{"init_std_o": 0.0, "optimizer": "ademamix", "weight_decay": 0.49, "decay_shape": "linear", "seq_len": 1024}
MLP neurons of a small language model. Each row is named by its layer, matrix (up: input weights) and neuron, and shows model dimensions 32-223. Each number is 500 + 40 x the weight over its row's rms, rounded and kept within 0 to 999. Numbers have three digits each.
After each neuron's rows, "fires after" lists the tokens most often just before its 100 highest values on Wikipedia text that the model never trained on.

L8.up1298:500530554488510515542526504501567562547462524471498507498496490559508478527484528575588526427482505507535454524448500471439485468486467484569483404524568527489539513463502497517548499465520450449490516455495508475448514496434502447453466547453572591455483481467495444440487457475442533514559475451545486472482441536508511514584494493487518574540462531495417486531465454537471539571479652503506452520516522536479439467530535431523576563539517484484509485405521463546500454515560544526451491501528481523472411498568505475478498506471430412519499504462546406540462496486513483478
fires after: "ra", "re", "la", "on", "gre"

L13.up806:502496522491475453460539424519384507466515482464413465545543439469471513466401565512496524528507559517468491529441532551512485538556512440522576525457489495465536466503489485503504500478478498568459492419426563569512475495506435510527499504429528467408476526484524519508522517477508495581516553503523524538498455475539486436534505487480505470475502413538497441499450536552500459518491521483541539459511486462499531494468552480457617506417465510519529520524496535453462483412497510420522532500554475490467487463513527531504434504455600440406519470565483458514484552532529522425
fires after: "d", "t", "s", "k", " T", " d"

L8.up1095:531497477518469519431415509456518533502467464509482471434518433541503643536596503548513512445464480510474501543512490524466560571503511541515551547521506500509473462541492505518495543507509517546507462512558447554441458513497514505473510462565492488487490541459510450433457468464507500487466508505464525462550518499517494488501497483489565542468532496423544452569449590494457521551540501500496498395466421522477521475483526447510483494464485439502490523485512452480488463484570564533450483492491486501599555443513454529510582484465472375444515493540549422492477493580518513488
fires after: "re", "st", " Bri", "il", " Re", " Ju"

L8.up869:491474521460441441455482433456479488446486524514473531491501568486413481440460561491505470586537507553507448489573519516474467491505467544516473539445470453513563474474471473499516425419501461478477395427454497469536489431496403486426495497545553484486534476477503524522436506479476564498488534542522492511407456482504497465440519547446476465493477461483509522505532519524497450515427549500484552531550504467476444486467514578476538459489526475493503555534496501480529509495563510522517535454439479505537510537516547541487516519500515519502451516524545469503535496499504486495
fires after: "ed", "d", "s", "n", "ing"

L13.up1230:474500513536507459515478478498522598480487516490486563517551472485509546499531496559567505466471458502468514537452561505513491452437437454554508568506522465481494464538529512536516481528473555548487420471572529532491461526593447550531560513504438454517473485506547477522483534523479495513529454474538494490499474389528465526509462493486481442540502506510492507550489557552464491620538544529504504404547421512479416547471484479524533505465507477491490555476496444532465497466512497542469543470487468541468542459497554493573458545484593516475439517545538483533531450550470523561
fires after: "re", " New", "te", "in", "st", "e"

L8.up77:492509551496473527528463435498561513455451425473585480478488505573516570493503495522493487523468455464436529489515472479458502528545503526559522490461485528614522495541518481502495488516525453488487458482439537573503453479516459540477481509507563521460422537482533470466512523464543585447512527476535413505467411512518571519507446442474522527517535454542493450488454476482521555470467502491549473449463411471505540446498540523543533409453479514507581500522476445511500482491541496515557513569507481526537517455509574472556534465500548496503514510534527513512463469465481502494
fires after: "en", "n", "d", "ver", "le"

L13.up725:522469471441476494482419394476469573437518476459483542595537478488474539444494498484505474504495481473446462479484469454479493522538521545507444541467496540503564409534512554467566516496501445518482513483446442486507437500523515562507471503461502525537515483513550531493534547521564507489534537529481440481452570430444472471532460532546488580533502472508504496487495501481490508468513550523485434479500455430507496461480546559546589534419460415506429490503517569515448482486535499436537527470452476494497512490474470494621440504475516493508438571522467490440525616497488547529
fires after: "s", "ta"

L8.up1568:493476574516530540427507540537456532501451404538507469451540470510494477575552444559493510435491480507484483541474535529507490462548520537545489463527569479466483425528460482495466518454499504518421481441491467485505447491532458522441487489461526517480479460537412539498531419423511552490579532455461556453446448566499520484522447508505502586368469572464478529548504493476556499505429433496457527495446581487545505535518500526518501510492467492502462532465562482558483517506480476489457453483514518494499441468528497489500524480514482473511462541504576422546518430423450491587
fires after: "s", "co", "im", " His", "k", "ci"

L8.up1455:525571580511530506524517448510497493463555484524513458490533463555428565532587489493555541509500506501504496531465432495378588477543528458497552487504554533492510522526460517479567515458418525492509461508511499446463458479596464481485503502434532490496500549532569544467456520417427498528505558468535472450487504458500552527550500454482493523511474501480461522524474560589484504517520568519468590447472500539537460534444454505464502487483471504509496531445499475540496468464488468488423508521502554458540543499469468482505495494488510450535518423486524506544528484445437483533
fires after: " the", "'", "s", " a", " its"

L13.up1378:597520560486535444496426491508489475565494502499541466561461568547481500488499526481501480524470427442476560521475490440466548522495594462507506413534480548500556549525506505569491494524506457476497463469474521496548517439588500478525512567452484524496478504481544559536456505545555543450549510545512466473482430431497442483518455514532538463495501503547416518498514410501424543546512489501485519560477465432484559477489547494413554462478485451536536513490565498525510502471461501486529498509493430421568554455526489483513488467438494520508498488490574488499492491501498572489
fires after: "an", "en", "d", "M", "van", "g"

L8.up775:486516530486516475429559529441520515537510520476503524507511468513466551509485522519476477547520462534536532481496573493437510558489495530509460484487510505515442491496479498559468461444449548508507481545514486501456536470477499600517459477502550583559533505500475513493502459500530518517531470471485532573475482530526527493563549475520500531569458501476483514564541552521506577492457541527485544487453545426522478528504540369573520538468464460490476492433508438478517469487422480453445501401473533519542532420452514512540539534563532508519528431516456449496525514474425494533
fires after: " a", "s", " A", "la", " the", " co"

L8.up502:466482622525461476422536538470478485487480549482522461527530536530504548503476505520542444471498514468563492531509484515433534507479556483532387498503573516494475522507397504511512555506509515486515530474454494463483527564496476588468510552463465501477494446512514576438448424473492506480552530471510550466539455501462512479506479449465434558488408496529526464486499466473489526548434518571550496518458501447472526546524500452498541459479444454460447516473548473507498479559481503452483513466392490489506469477472530516514472467517513477560499477500501491534531505489427516611
fires after: " |", "re", "e", "A", "---|---|---|---|", " 1"

L13.up190:523503502528553550495540512489483567524512469509468567440536479565529577575524440503452501506479474528498429509463434544535531502429523538479471554602515517484522452509506512501527476506555593498538522514433483540363470510589512485379495511496499501519509535497476501458519556540531514580582524454476487469500490496522520480495507585488544505596428441432416485532484502504524434488502564450447525479524526481523481464509534505419487496557531500473493483448475536546455467552528513464440511504500552541478499489411487431493473565510492488547556420511502488492470543428443525454
fires after: "s", " de", " so", " co", " p", " a"

L13.up1321:492477485560461551523498403552428435542553525530551510434457484523375532487550493483449524442490553479542477581521464591430509519541519520499488481463539529508459528532446503498488516438486460448484526504545510436497487546479473569495541477505596535444481547507468472540554458500523457467513515487513497434510505524482538497558494458470478452482501490483508576506470542467488537512513552568479474430450498536543407479541519458529524450436478505463463533478490486457515463535526510432449513467539541483468567486534481536524518520421537495521488471532495514523508557499486487526
fires after: " A", "al", "l", " Al", "A", " S"

L13.up1404:531466489478531504497473462521397573478507492493447533516482451569480470521538493557496508513462491447485510511542443477460553434534518513540481400542550496490541433500529508511513472478457449469467476436509508584484448433596482520504552535543515516543515511505585458477497519509569450437543532535420520567480559541545491514521457525520462647479495476439451496524467563389504552465454521494448403473530530439524565550519543525506448459505514507553459553499519507458497462454481512533521542534472529438552508459521485511514489537464512470448504484513506434503480478467495505508
fires after: "s", "-", ".", "c"

L8.up16:506501550431520537495468529460465548465479452507490518506506444502421512549532501526535518570467462481508499510449453510462469503509466521579530523517500509520470559582466484553469505512423495540449473526456533506425449526558429491501576474528542554459491542444422474550553448544504504492545534434468491497464501605460497520547393509477512480455505458483476482532474468545464514499456472459473526469542430454485438510578565476563464451485524532516513503524551488449541443478508420515547461513534478410555471494508505480522436468518454508481489527563468472473441562470516443484
fires after: "ra", "ro", " An", "n", "en"

L8.up1211:558492468454450532386432496480519514460509457476488504516511539554500472546438532511553528448537527510540490528487581497497533524495527558468498558468513449510547535515391517524451469451497506494437448459477455446501486558483444564484491441438553535477480492415519592432486488456476458484574503513500568528489439515472495486503500506482474488483488428492415504415475535464587496452382495475456509495504502453512490488483457497521527483473498421492488513487552487543458522492533485474489575468518416539460469515486492431493446528554509432485533490467512479522585484454531479546
fires after: "s", "co", "ver", "p", " comp"

L8.up168:597507513499453496497522493513505459499370507615503520520486512544533516533448519536454478521500475464517523475506492515487498507513503519538454460493500476533511463524513478634533489497460473564530510423432453482501437453579511539461492518477540590520466586546555549526515527536488490516540565453467516540454525438517555438541536503587457492551441499463407495502506552545475455450416534492483523488481464459511544530551498508456583494511467554502574533512534481501496485485568529481452561470509448476519496490472510483587473583477506493531561478548521541441478557436481510520
fires after: "s", "p", " p", "va", "Species", "ten"

L13.up1355:481590540487504551550540475507516539417452464432483557511456517491539517493514487487538540391486467467441422528415570480492450477566558474512472536517452516520517462546546529474447503428412489493471469502460500533491480513563447493472520578493448500538542505535588501510511496513498497509556510454491551578507513427505547496459442440497467484576486420499567471615541552503515505522518473451446449491446516517508535508522461516543511431487448527527577516521459477459524575469494518479517488541447460477559540508571528499457457504578511468509454523493542407458431538452486594496
fires after: "el", "e", "le", "ki", " "

L8.up938:580565535460519517511465478494569474503458507433501480458500513532409524515457514528521448516471428511505567542445497454483516526518520529492519482546481492602426483543447511477508466505464497604486519493551504505464437455496420577508525510516546530487491571516526469471514432490557552517481500541547525424478452533532493498461499424389526476534524493491489479575506592479481529504562499475521560545492459448448533462520498499507447434465525547469509519427474538431449558485478429505478467543508450559578528491459493431492529470508601453543462553486535490554510435430517538529
fires after: "il", "ed", "ll", "w", "ill", "b"

L13.up1068:481505509494454440423459479486423595525424478497502467470547532488476490510476512499478472530564498474483478475568468629487562524565453520532471526536559533483506508576462506487495408426468547466550481480479491465530521450522524494473478569460582531523508549513469496515507486500479485473561527520471514478525551478543494478598493472495519562562491494490519431475512510473471543482494491438544520547551415470554551484442513580487475457385479471473460504533525460519523517506521541510503473530552505543531512467485460487556512471465532455491432368517496519460470520449421539485
fires after: " ", " con", " de", " re", " un", " ex"

L8.up463:533485530534425440527496504481491485506486473440473399601549587520521488510532551491597535441377459478513556479465511476534560561538485495598513538493526525507492507557513509538560444565463539454506503537504497567479437416444497542473490541447492540482486535512589482543491427481494456467467456483527485522547499542490498476447573465518553523475459534524544547535536529481456484501514517583510533465526460477520505510447505577460587532391577469474544518494559547471484497435490538497472477518501483509473511484503496410494523549506543462493452569468652519505497540459510547536
fires after: " ", "d", "k", "t", " met", "m"

L8.up1296:527476463478479436494577466483481485478455474494485477489503486539400475502472525545511537469461500453510539557506511538503568427454529489508456558541506527477467509535518578449514514407506496447515556483506540581459472463533516581485575508457570508454566464548465546532470530557536497526567502508467475479470484518536561470561435428514462556432544534509505480455495503492519515460424535475452488501498431452488492524525513545470538516463534484482483526536527460537543432512576539538459506431455436541490501485449537430525472500467495474390449466510558497536429449461602442449
fires after: " ", " the", "E", " E", "ur", " re"

L8.up805:547467511393466514509488369504513499492541491446474512520504530559483569544486544506536549418480502498434500574434422509481592519509549458555500472545552503481500480544417469562511431405507500498472554536545542470487458511495466515514418562485480517475480524485457515514501507464468572537490534478473499525450562462573512511542455499522491549486534480504561495517465481519533532535521557567463508533553495433524523506515539588503533461552506504420523457468500479498521508517553538559440560500511509478506421445460513484557467580450495510529443516481524463494519495444447484532
fires after: "s", "ch", "est", "n", "en", "ish"

L13.up1428:577547587497491489433492535438565495581482487587445409476477509535518531560503549498507527483430470518543424449468536500530496499491534578528526531542533550440487476522444538414552433497542533492493462479413521462446487466529511502490485546515539505461498410484416507486482515522566450524507495519523529424492553483519580493562492497547531522515470497479501538447507529519518506572512509540455520508506521438477479447495485545452509480504454547490501515476516528511471459499498567452506497467528535457470486518499466458505478434538482490514485466512523425493517441468547462464
fires after: " p", "s", "al", " c", "c", " "

L13.up122:529519608441447511481445468543511458579496464527402480504576522547488598489514539584514508449478487498454546549481561423520533512539556487518560508548583521485457469462490537457413517503487514437524548508525506522539524545431446501496501457480522500457471479480579499482567518475494528525489557463513525489537490545471461432532485464512526508539570519453499508524546479494539460531482555575516575448507522523476430492529523527471521478479495487487477503423523522578499494449534456456499451501449529440558493447566489445523578447421601447453546480615459462560531512492460494496
fires after: "st", " st", " me", " sp", "p", "re"

L8.up1459:451479557473494517499555448519434563502529486514458502507541467563518515442533570515561504511477504474527491542504520489406509488477467457471485402500515463471494516501496531570526538453440458492515506500445485517551413493512430578536445544485563524488455467463494439471527471426538529481542536507512479608468557501482548470533521465499600469520611565466479482522522597500520520499499434536555497490507513460495430487450496470474497472495481519523514554481474484444515490475517563470488503633466522515482522467550520498528503486510575545489485475561554482576499503425466535524
fires after: "ed", "d", "ve", "s", " in", "n"

L8.up740:466443461470518487477440528449489509430465455555486531459482575569505539495489617396532445480511493512447508549474564476494483536538454543469424572457534494478523452539437542475494470518494497473516482478526466487483461444485446516476470464496547500484528539529510513467485485465467543442563541452498584483534473501516483510433440419485527472504451529497578504518478571433495540500516589516548454508448541528496501440488515529460489490497510528487507522485498494495499450499466590494463583434435516485492574466556528415523455510585542520527486541583512485450461523491494524567
fires after: " |", "\n", "%", " ", "|", "-"

L13.up312:505525504532461453433532461415506459466572492523499518577582488580447457456513509589468578538457424527528526542592507475438459458513473501602418454467525494475517473498555511496477492455485486502511505518554500452547465471455496502494495534472510534479574473464551535436613507493543472550516521440526594569470515511557573469552475504471521460519490477523484475471392543565570553486481499444541497532550457505538437563543502464538490505480435459467441535457479506519457546531456522426464478577511495467542450487540581458447536491438466431473523524511507458534532479535499479599
fires after: " an", "g", " An", "an", "ne", " the"

L13.up1136:503507515474508545465448498461537534474443497517509480473524553453437544501497450515569495483477478496456491555438550450474552457534459476499514454545557512509508505582447493546467528482449522494494453517498502488543445455525502564516510522460524440423468504476522474525471463439555557413488506445544481478506487474486547430458546384425491497509488538475387508525489559497572527555438572494469503497519462468509550512512447545495544486515488528453510452556535480498481511454513524534536513518479467511500524495489554461513426483537513484463511524465495479558453519439467520525
fires after: "li", "ar", "ti", "el", "ip", "et"

L8.up597:525513549516459472583454484537527552464499533451476496597433531551434524513473547484499567509470545465476465538477480528498594565534569505511463476520477440485544529459450503451485467510545503448437469453511500475528512550478491458565558443480546483517524518459565507470464508551526547567449444529535445494468426438510440511504516567553487611516493459522560474444471516494525448492447567481544526462461507479493514432498564473468516532453463448500495554481555526529463469482484519479575498473437425494552534486487471532531482462463524468476560486523522503443449556489472456471
fires after: "at", "t", "re", "d", "bor", "ent"

L13.up325:494554518508509551437502516509410495569548569496554489495522509469467530485515508576514534434492469463486541538490456465511472459511463549548456414504514511488450518537497561515513512465460533463566435462461524412523479539541498554552410475427500630479517549507449536476506481463569493462554518468473528545511412488431507477523579507493508548504510435505475514461476488554475518578426560609519490538488540515496523526504510479487497545484478454541506510512476533420521469507509591474492474544400499506494487491501442560539541525543511498408457460482512438505470526495562462505
fires after: "la", "ro", "re", " F", " B", " A"

L13.up1220:467504529465452451474514560564548516440463429536500452505468477527489493500496487565520467476511506486483507506480555489512491544536481501478465503507410545526486494568488561467468493523455504582493508440442453469517486489515483478454488539531500482482523495465580443503516486499541526456498587454510545512597485480425451468544482390529497464492465501501439440453492465449479542544454537519512484587435576440499496534490474517484566501526442525538484498482511506447544439492433545552476492514457475480480556467534558534466498509518513441489478522464499439575529591537520522536
fires after: " Ab", "\n", " |", "ab", " for", ":"

L8.up1173:543472534566506498502505505471513506461549520501494487507469495507413557366502464482535504511433534498528498573581468549504524452529604564570516478493564435528525558490466525468537478478493484407472438504470507501440483473479339521502533462470504523427558461497493535476446477494431558491478524484538454484465540451554522451479517463551503536477526496481502522510505548493545547519449530516476521517467541516531538438549581486560498484490490460505495472519622552492479438528546485496455478478454462454516567518556516544481473470458486510479412530514515545475486564462565501503
fires after: ".", " St", "t", "re", " st", "st"

L13.up600:493473535513438518562503488446517588497478454542513514461513471544445528533465525506494515489466562480517567533438474472560473553521471546551518464557535493520470503563447515540480524524499488526523532490542491485433430463559458522504578504482502492434496557531489476511575551493466402511480472428436558482507578422525492499497533493527495547456498510484440482470446561492469543484484524483474494445461535444511485503458542463503475486467508450495528555503512377500485456460518516468490511516494549475516533538506488497526454550438469478457438547479475404524468567511556513480
fires after: " C", "c", "-", " re", " S"

L13.up702:518541605511530578459472472536446536492477441484376575464489512593431496457478532552468526428494522513515442530518450530444507464556524523518437530514515463538413495467488505454420517519546499415491438458449494531503478483569477501494524520431619497498502531495538476504495522523475506535540442519551531444460397524594516435499548471453490556475476496509519519512409564456511502547460523517464571514520490486531467529528555467519507492450511542550582510541457447515487520515557485525359519574476539544540563503537464491543534460454498566488507470525526497498537503443477546435
fires after: " C", " c", "c", "ir", " st"

L8.up1501:517492530535479480488501434456497468540449472516443455536524481551465550528509551543546466493532406513462423557552487548531570504457484531551481529482555492516495472538502500527469527531411539496469425532443540499472491404462487528478540564430461525480480415509592449449489481445512531506525493535541540492451485478490576466554468541474521559484468585485525502442499502437491520535506485532439505536492471447500467431504582460578428488528482463475473500511495470561456494501538564500496520494587440572578503494439468501508494504501539503463482492493561425574514531491433545509
fires after: "st", "er", "s", "ic", "re", "lic"

L8.up1304:469498509509442483486495457498487587508478543511431507545472419601444584452506520536554529562501466469413566541501449431523485514574518452541520427470486499515555506554494448534461520449470468452458463452491500453528485552471472443422468492493474549527495456415490542508553485476483506516509483545539464497439448510487519449495501493492548561488531525496505536443507561458585501534474504580505458464513460486476483481525575414579522378514441519486502510499501525501512511484471561473525475533480461486491476425511527497516489510483529446520448491430536493530539512429503473475
fires after: "s", "on", "ed", "n", "de", "è"

L13.up1195:452457595560445513526448479515521536524500473587456523494525519502493513432435495465564499513506510510496517547507469526531472543532428493582471482547506451453472499455465456524521452603558521506504476428537500516488451475475449489531556506398519539485437497506546473471572443384550542562468497487442534487530440478546509489512519391525501532459475477571560544439412561455483470530479530493463530425479533488547508499480517470458484499525472469537554517506520394471500460510562537448464492530483501513510497481533465501528481473466472451456496449500542426541468520445490514521
fires after: " C", " c", " St"

L8.up1174:421483466453448449523477426588540472528488404577517508578465553486496506443535492566527531500480430510487564537494515619534500507476501469608524573495486498512485525526496503486540480475563483509527557478591570523472366453511521496496467548438541684460458447552420549484563473521478424513487509479502481445408477456559514476510584528458556470487556532461500545475448530529535487509443570530533567483534493494511520468525481522512554438519538516486494487461529453584548518444487494403516450446522543485472456498519503556502546469495495464537521507483532517532524595530508510542
fires after: " the", "s", " an", " his"

L8.up666:528493513549524498503611516531521451535492590480458535499563582499482521476462512497523509501520448512494449585525393528472453548524525510456485488552525441478477568531517509503393487401432467505501532518484494472505522453459478436482563469524461524485531587527546489458513451515484500525415485493531448401582471506443504463434480460536520544529449441472483497486513575467492521512457491514454534513415498541546467527528527480404551448508507513480587495480458501411460487504568563491474501566375540505512564457580471525485516555546508466529558430537536458552458522556508533517
fires after: " O", " D", "y", " Vi", " U"

L13.up341:515527526493546451487494370466469558512510464496412531444575458558508554523516532510591528499456432528440476527587486587480537419476480438538409482520475451471527504506517487547530510425494547524517467486481484485455433486522475543503541589501462491458478531474458498448523459456459503440556475521480511514473476495480499475470519518470474500526562533532484480538410541547561517514496528538535527485509530401499493478496543464479422451471473486458471593476554476482495458524555574506512517569503448428497455470523475489517516538476557480510513516424485487558520527480508504528
fires after: "n", "s", "N", " An", "z", "ne"

L13.up1403:524479530462500467467546505548412457419512482497520470538541541562511487485500502462561528518541546537423457526546493532543449509504530521479540461521534503423537512553480500493508498444496516530439486502428488470524498439492496563487467515431535574515481480556522462468638546470601533477467514554450529454473591564544528442510462501503451575469552412476498500500471529476444539497478471536524515494551514429536441508517579483486511468457532382566472496475532481474554476506522516451425503475433599467464572437616408425523495524473447554535456486505405488509474558565485488557
fires after: " ", "s", " |"

L8.up1024:514508571483451485514486379506471485417483550472471480549545493518426541524498450511565472553435493460533472598508470549529522485490476527541477491486527488505445525510503470586480504495497507531531454488485500552515413506582547553505468549486522495554464475516538480444489454447546500556583512494511461496441446546526554465491467512462501535488475454485488514545495485514458513460487527506509514453534475470473437426481511472520451482489476498466588527567485473500468531457450558468481490494487475508575500481444470467443560435447563485518516425526597501472525535456462544495
fires after: "er", "an", "y", "ill", "th", "ed"

L8.up856:500503461491463453551532502544484577430519550485507530544512520509504491525503511452455528479453485467490495527514518485510557541574572505566535482535525503442491526497453530504537480417471528526521494459499430528551531484501531594437452512472505588411498475473555524417541528478474516442536586525567444474472562456510557456474450504504546560524515478456513458519550478503503466512462518558542546503538474527486461497419491487477463494555522455441452503489471537531472468509506520449549505504435498477461506453507464434498443516541480495537461472476516547516455543515470521484
fires after: "s", "d", "p", "h", "as"

L13.up1426:436404486451516599500496513544537571583485479551502552476451560560553547525463459515473513504512441520404481511484486508500548561511574530523541527481468493542518583559415482502478459458501508518510442511509449450498446518478534501432521483481529498490479557523455444475495488528485516439512536503514571460507497470511476471443441387489572595533464401409448452527461560461484504491526540503423523458523429547554458500439510545416510491516507476551545558500460484499482509467542525516437547504411456456488531511502538464488480492480497510475531436581459445546536551559512514550
fires after: " U", "-", "|", "or", " O", " P"

L8.up901:502456415517448539503483457519492469582510495532502431526514535479469556566553524568509499519465554463492478457527487431494511537497519516486468520451541491494519442546342478499502534493483458551468479500558481462437424541529489510489523519523498532478529521508487520451476420428490485483503508469500510520541530488460508509522436463498463488519478482484505503492532509477492527606546486530499543524480538581472487476443495497572549457504425420473577515431556539473523467518449520502518507420561487586567500549517454479540494480547515501542458524529497439565617527524484518498
fires after: "al", " O", "ra", " A", "na", "A"

L8.up1103:515453420451521568492415458495472504493527466535493505539565466470456430508486479469448489521483528479447489483460454519484515491546521458509532518564542474536529499592493485458499434452494473494579473435418500506415463410592440562501506518456499478466584538540459521458524532488536484455441505481497505482414465482467584511502546488446502561476492474492508385477443504487508541496526519472495460460483538524513513534558507555481533486500465496461490501440487420534495489473482473509509532527462515474566514501479517431527498534487484378477457468519585484542479498475440540524
fires after: " ", " \"", "-", ".", " re", " E"

L8.up246:546473529550462528572519472522504529503495563524476485443475493523547533537436513469476552574403479441528461596460505500429548490549495533518431507551524428519442531497537445498504543432479508466595498503468466486468507460482454582489437537459518561507529416572443489554501530564503502513490492482548567496447558496559469510490521430475480533499489516522501476558494521470578494487517492517539485519506484391462446559568498469468422547473571546462434524481493476482446499490522498491490541513532459426515534470577516468490517537510529514514557465510569458484477506536518480525
fires after: " ", "S", "s", "-", " P"

L13.up1029:502473458426400545548477463545461490426523435466507494499539469559448562460462468615477514478482509471510440479463481508541503458511515455556534501483488453419504507516549539523445434532559553447518481498501493480479462511501519591540543543457516540501494488472548556528549488528514534551573479479455440468402571479521483446555500479487547470468498504520514519504418491461617528481478540495486510446489556517528478470492510544490549529489463560459522504491577515525491479557550592462386559441515503505479507457487457400534546501511477492522475508452515573517468503560527506611
fires after: " the", "s", " The", "–"

L8.up462:496453510460454446505553566468403470424464485525531488507576545545497497478471592491495526533518471481531447525459499613498528557436529473494530485562516502475435461528506471444527472489465459522490511484476503504482472526445487584517494490416471523592475457524477499501545526470563459425575473549489530521422556507504515484553475509481446563501511515505495463548521530540537511490508520432496515487484504493452555423515541529509528476524508395499524560506445462496516492572523514559439441492497448470481453478512452451495471582560461512516499382490497560566475503469479514460
fires after: ",", " the", " The", "s"

L8.up1268:552496549517501515454501420505447456531477531509510488605569537467492567494533476541529604502496456501506480464432473532398563551505481494526456456501539604552498472520440479509524501550400464443506485469420467578414432509460541562499507496526513524506481548451627565470535463504476437490453551495514442516518459451507532456529507475461557497494575526478510538432482554494494460508490476552528513531531447538505500420526471528519522499528503527525488578475498432502512433472527482537620534506501402520603467509429505525462477499452551484489515461541532461497439499481500513478
fires after: " ", "ad", " mi", "d"

L8.up515:480429508433487457571484446524448551468522504454516514523523485446476491548527518425508496479503481394421457513523481497476441479506519550478497496477457457511499464510465481457514512529532516516385492478530381513516538553541525441478422581515472484501481507542549518483574508521496502433557548507551462540467466475500531465503515379422541499463505495465511446548504444498485497433501508513524459515489475476484481508491533524491485513479460494494487518502521488503522507555567508511470499491418507506589540514522462519581431515545505504486510528583507465482481537464479491470
fires after: "y", "i", "el", "e", " Y"

L8.up704:519460466486476472589486389426445563491468461487515499560448482507473477579451470488503544461539514476534477517487458466471494417503475545509498476489523494443496453493499538516546465497492519550521485463459440500521472507492484574493501535493502500434566528503511485506444525432456589454509604431593652434450477471513523494518487539468466588499469481453480449491581497450469594530521462492501470576528468517505411507567522516494560513470544459476454561485491495496449473461478471481534521451464498449548519502574539516512485505494515489525465541560525496481458523483494507546
fires after: " |", ";", " ", "im", "na"

L13.up452:496477535491526484452456502488488457489535403576545456551585472517417548566476493502514456558515544456458517523492552529493518519516443543547418526416519506422497490440537478473516483486458457516548495498526470452502507521455492522442532465501502529520566536494464477512495470490520522479542440534452501475477520457533526478499521512493487494466482486455493498510518506495541439548534464535403620513502538481531524463520537513470514445551499450527463506452581444530533541510505511424434511478512565416470514534458455455533434480500491467513464444489546457439570468492475511483
fires after: "-", "S", "″", " U", " S", "\n"

L13.up222:532521565505441508496560528440508522517502536497516551533579484551572503569569537536488619518473505459541483515511538518537533486549494442525530538503499469447384443528466413511599482530469491520546563473530378467475484466482428572517498544508550480492576477489529580506506499562446494508529470461508536486523427484571524480571532472438462570491441482523487489535543538522492527549475550487531487497456449450553468459530577501500601521519510416487485529547488573486442483443524423495485521493406482479530463463520494457464443488538448509511511513504498488449437511505488495531
fires after: " ", " |", "A", "s", " G", " /"

L8.up1437:479470588495482528486558407575424473568516491517520492487538525476476428542462461535488484491529506437473581556501478520472460470470436528496476519487470479523477466459528514531564541473512487467518565492481491414478557445514446495466468454487533577478600440439544450471582506473505550530523513489436559494495579494450581447499491475574507555569530458382487494501462548575472507526529447509525504508505559494511507557548488589479513497493492504484463468405473484511501508546544442477442457535502443467482539523520457531596487595496473506530441493503497512551494396542496473532
fires after: "s", "|", "S", "-"

L13.up1088:478436474498516585523488509477540517546543437447494577527550530552442568483517496464561541476479495461483556502477440573487453482491469521517430532449532495495561527488494499518542444498483468465484509558547532525505502430479474550388528508477526494448430442472512500475462470464477518415506554459521481540534500474523533457470509425421526501526452456496451487488444546448548579507496506527497519440540512491539509494482530512500458467508475528515496571574550533531511498575595546544460450479483461513535501547507533463454541515513482505509494488570502476483445570416447487514
fires after: "\n", "and", "b", "m", "id", " |"

L13.up48:532479501563558496492567477523543529458411535525515508471486563559523493478452491526526431526445523506487407569488475442490553567495523486538434456578503421510523492474507505467524499523437504464543454567492523508495438479535483460504479461500526528506442555492474491481525517509513485489512430472517547506487472430541519463495576468495577518582386547466498446576519479489555622515540541513432426519532522483476474419468466596444491465487371529545520535458498439450546512551523571499518610513519508470425472465498524472524509513463473505455461406509447536518506495477491510540
fires after: "|", "-", " C", " |"